Part of a small language model's weights.
Size: width 640, 5 heads of 128 (1 for keys and values), MLP 2560 squared ReLU, vocabulary 8192, 69.2M parameters.
Architecture: RMSNorm before each block, rotary positions.
Training: a variant of Muon for these matrices, 6872 steps.
MLP neurons of a small language model. Each row is named by its layer, matrix (up: input weights; down: output weights) and neuron, and shows model dimensions 0-63. Each number is 200 + 40 x the weight over its row's rms, rounded and kept within 0 to 999.
After each neuron's rows, "raises" lists the tokens whose logits its output raises most directly, leaving later layers aside.

L7.up2120,202,166,215,204,235,172,235,212,223,176,222,226,289,202,201,215,191,149,163,251,251,214,243,225,197,165,185,120,205,222,225,175,187,208,313,181,188,294,159,172,174,272,203,246,212,256,191,124,145,211,197,189,203,180,193,229,192,148,202,243,192,167,226,214
L7.down2120,265,118,262,162,175,182,189,215,216,282,189,259,244,156,204,178,190,288,165,205,201,182,200,302,185,118,179,220,169,209,205,136,146,205,137,153,165,181,197,199,258,174,217,148,221,176,154,302,205,236,236,275,180,255,190,125,181,198,298,155,222,198,191,197
raises: " they", " it", " he", " she", " there"

L7.up1588,185,198,143,216,202,187,141,286,210,216,197,255,229,171,171,187,192,228,217,231,147,132,95,263,251,160,178,243,214,190,197,173,244,215,210,123,184,200,147,199,171,196,226,251,203,238,199,214,206,218,211,176,191,206,203,211,228,186,225,198,158,239,196,198
L7.down1588,249,236,150,183,291,217,127,220,240,180,229,292,195,153,185,251,118,156,180,203,207,169,182,178,244,209,207,215,172,205,206,137,218,275,213,191,146,210,221,175,161,261,194,208,210,207,208,161,161,177,204,203,222,157,177,219,244,170,212,226,160,271,225,187
raises: "cess", "ed", "st", "ar", "ut"

L7.up1479,173,196,264,218,157,228,166,155,226,165,196,202,212,177,222,146,160,262,138,199,183,257,236,218,190,204,226,165,246,224,120,201,207,191,107,159,261,218,170,183,187,158,236,176,149,197,202,248,144,117,180,201,208,165,169,241,177,174,185,165,224,256,212,144
L7.down1479,251,168,190,160,160,179,156,195,278,168,181,214,154,168,212,223,282,255,250,231,145,209,195,202,212,155,195,216,235,233,195,220,201,148,150,177,230,314,167,170,224,245,203,194,237,214,238,151,182,166,208,245,231,226,129,175,178,143,175,225,148,259,243,182
raises: "ena", "eno", "cha", "ell", "est"

L7.up465,104,150,158,175,148,249,227,164,223,191,152,158,170,275,207,217,251,164,224,204,277,186,232,157,243,166,105,214,206,254,247,217,239,292,197,171,200,230,241,134,178,184,272,206,215,172,182,166,186,154,179,155,124,182,114,197,184,221,113,204,240,244,160,172
L7.down465,231,197,152,221,172,185,261,203,183,184,117,165,227,246,206,195,188,221,213,230,186,205,159,193,236,155,199,138,186,205,236,209,209,228,181,253,168,213,127,163,211,264,229,157,161,169,155,169,160,242,255,196,174,221,221,154,171,184,220,220,126,217,257,247
raises: " some", " several", " one", " many", " also"

L7.up1230,190,152,288,197,184,288,185,160,272,172,214,204,254,194,248,258,272,217,191,146,229,124,206,208,158,215,255,219,181,190,194,140,207,224,200,230,193,229,204,225,118,107,227,139,148,227,135,219,200,221,208,214,220,166,105,182,197,138,202,187,213,200,205,195
L7.down1230,206,241,202,125,219,178,168,207,182,176,245,98,261,161,239,190,187,222,237,197,234,184,271,224,244,202,217,215,233,157,169,166,154,193,196,172,196,222,186,213,227,160,257,204,162,261,145,198,188,204,212,216,175,222,179,196,208,210,137,191,280,217,228,218
raises: " individuals", " people", " groups", " all", " children"

L7.up1416,256,135,187,143,193,229,204,260,224,190,257,192,247,163,245,172,241,218,236,180,215,222,143,194,145,149,109,191,157,197,269,144,242,187,152,179,259,248,142,263,195,232,248,185,184,179,191,267,176,156,136,240,215,194,206,156,241,139,210,207,169,178,236,165
L7.down1416,158,231,243,253,210,215,198,235,253,222,170,161,149,218,173,196,253,210,165,262,174,200,234,266,167,236,137,251,189,186,175,230,305,170,227,223,242,178,118,222,239,236,261,192,123,164,218,226,149,217,198,234,279,150,250,169,161,143,175,187,216,159,187,178
raises: "ée", "el", "é", "oul", "e"

L7.up1984,263,154,244,149,132,225,187,149,177,201,136,259,217,169,150,308,234,232,194,305,217,245,172,97,166,154,215,211,162,171,192,229,188,203,195,245,233,217,203,227,189,231,204,188,188,174,162,186,218,163,177,223,225,184,174,213,186,218,153,212,234,139,269,175
L7.down1984,197,172,186,80,184,184,269,232,240,195,188,282,214,181,179,158,220,206,213,214,229,201,187,222,198,223,234,177,233,237,204,250,223,165,203,213,225,163,261,205,238,269,175,191,170,243,192,144,252,259,222,200,172,142,180,193,174,211,182,199,239,236,183,292
raises: " an", " a", "hem", "iler", " one"

L7.up1507,257,205,189,162,182,180,218,255,144,163,196,158,167,197,136,126,189,168,224,117,180,196,221,217,195,226,162,271,189,210,267,135,154,170,283,265,181,177,213,246,222,206,131,281,245,150,253,206,136,229,199,149,200,181,146,234,176,242,209,285,163,271,268,241
L7.down1507,245,159,226,179,253,184,149,197,127,180,242,187,153,171,183,202,209,190,162,177,198,220,217,234,223,206,224,211,214,166,131,225,187,151,151,133,173,217,119,173,213,161,228,242,186,209,284,298,199,209,188,257,249,180,190,242,321,154,183,233,245,286,222,236
raises: "on", "ons", "c", "ault", "ona"

L7.up498,221,227,277,212,213,280,196,267,172,245,124,146,199,229,195,273,204,159,225,141,170,274,198,231,212,204,253,202,238,244,216,130,202,229,152,190,205,239,209,261,146,140,178,201,241,221,219,198,169,184,192,169,219,194,83,232,232,207,214,245,182,214,247,198
L7.down498,189,263,223,203,191,201,267,222,169,174,120,190,228,123,236,139,192,284,256,201,169,199,215,100,185,186,256,248,235,231,155,264,192,168,228,207,182,162,190,187,181,262,194,162,240,170,212,287,132,202,173,165,293,229,154,211,172,151,209,166,184,170,113,233
raises: " he", " she", " his", " her", " him"

L7.up1514,179,229,193,249,202,180,171,204,238,221,156,171,254,244,220,182,207,195,243,226,162,168,189,185,245,201,219,201,212,195,203,239,170,184,150,142,164,259,205,244,252,151,205,231,248,218,194,191,201,124,197,239,255,173,206,268,238,252,149,276,203,205,257,228
L7.down1514,174,159,225,229,207,274,197,205,150,202,167,195,214,213,217,178,188,225,159,244,251,267,207,174,181,243,182,167,148,178,249,266,184,216,136,257,168,133,97,218,239,165,226,195,229,91,180,200,147,193,222,179,196,115,212,190,214,155,201,195,198,200,171,177
raises: "isch", "ury", "xi", "sch", "uri"

L7.up2467,321,178,207,152,177,225,169,245,218,198,175,210,218,179,91,220,274,217,227,154,223,191,147,164,225,244,243,235,206,189,186,194,212,129,176,170,205,242,176,208,221,163,210,291,215,187,261,234,189,222,189,191,137,188,94,150,194,212,216,204,208,213,196,182
L7.down2467,273,204,227,197,147,278,162,200,186,228,149,181,233,170,221,230,248,197,147,201,174,168,141,132,199,232,210,219,147,200,174,227,152,291,118,181,222,184,219,183,178,237,152,145,190,218,115,214,178,118,123,146,164,243,197,231,225,230,196,203,227,192,143,235
raises: " however", " this", " critics", " it", " other"

L7.up1155,199,135,194,191,210,277,220,218,211,130,162,213,221,197,163,168,194,190,162,178,179,215,200,200,189,213,252,140,199,294,223,176,177,162,248,188,203,184,154,232,169,219,222,227,203,164,178,196,173,225,154,242,152,155,220,185,240,161,231,201,171,151,214,223
L7.down1155,226,140,206,236,194,185,198,225,196,150,163,256,228,194,258,118,231,200,154,133,195,153,188,200,162,231,280,223,228,216,176,253,293,164,276,177,229,182,168,151,161,193,266,215,193,150,90,214,153,242,164,200,209,199,290,213,176,248,189,250,222,34,301,275
raises: "iant", "ius", "iving", "ior", "eon"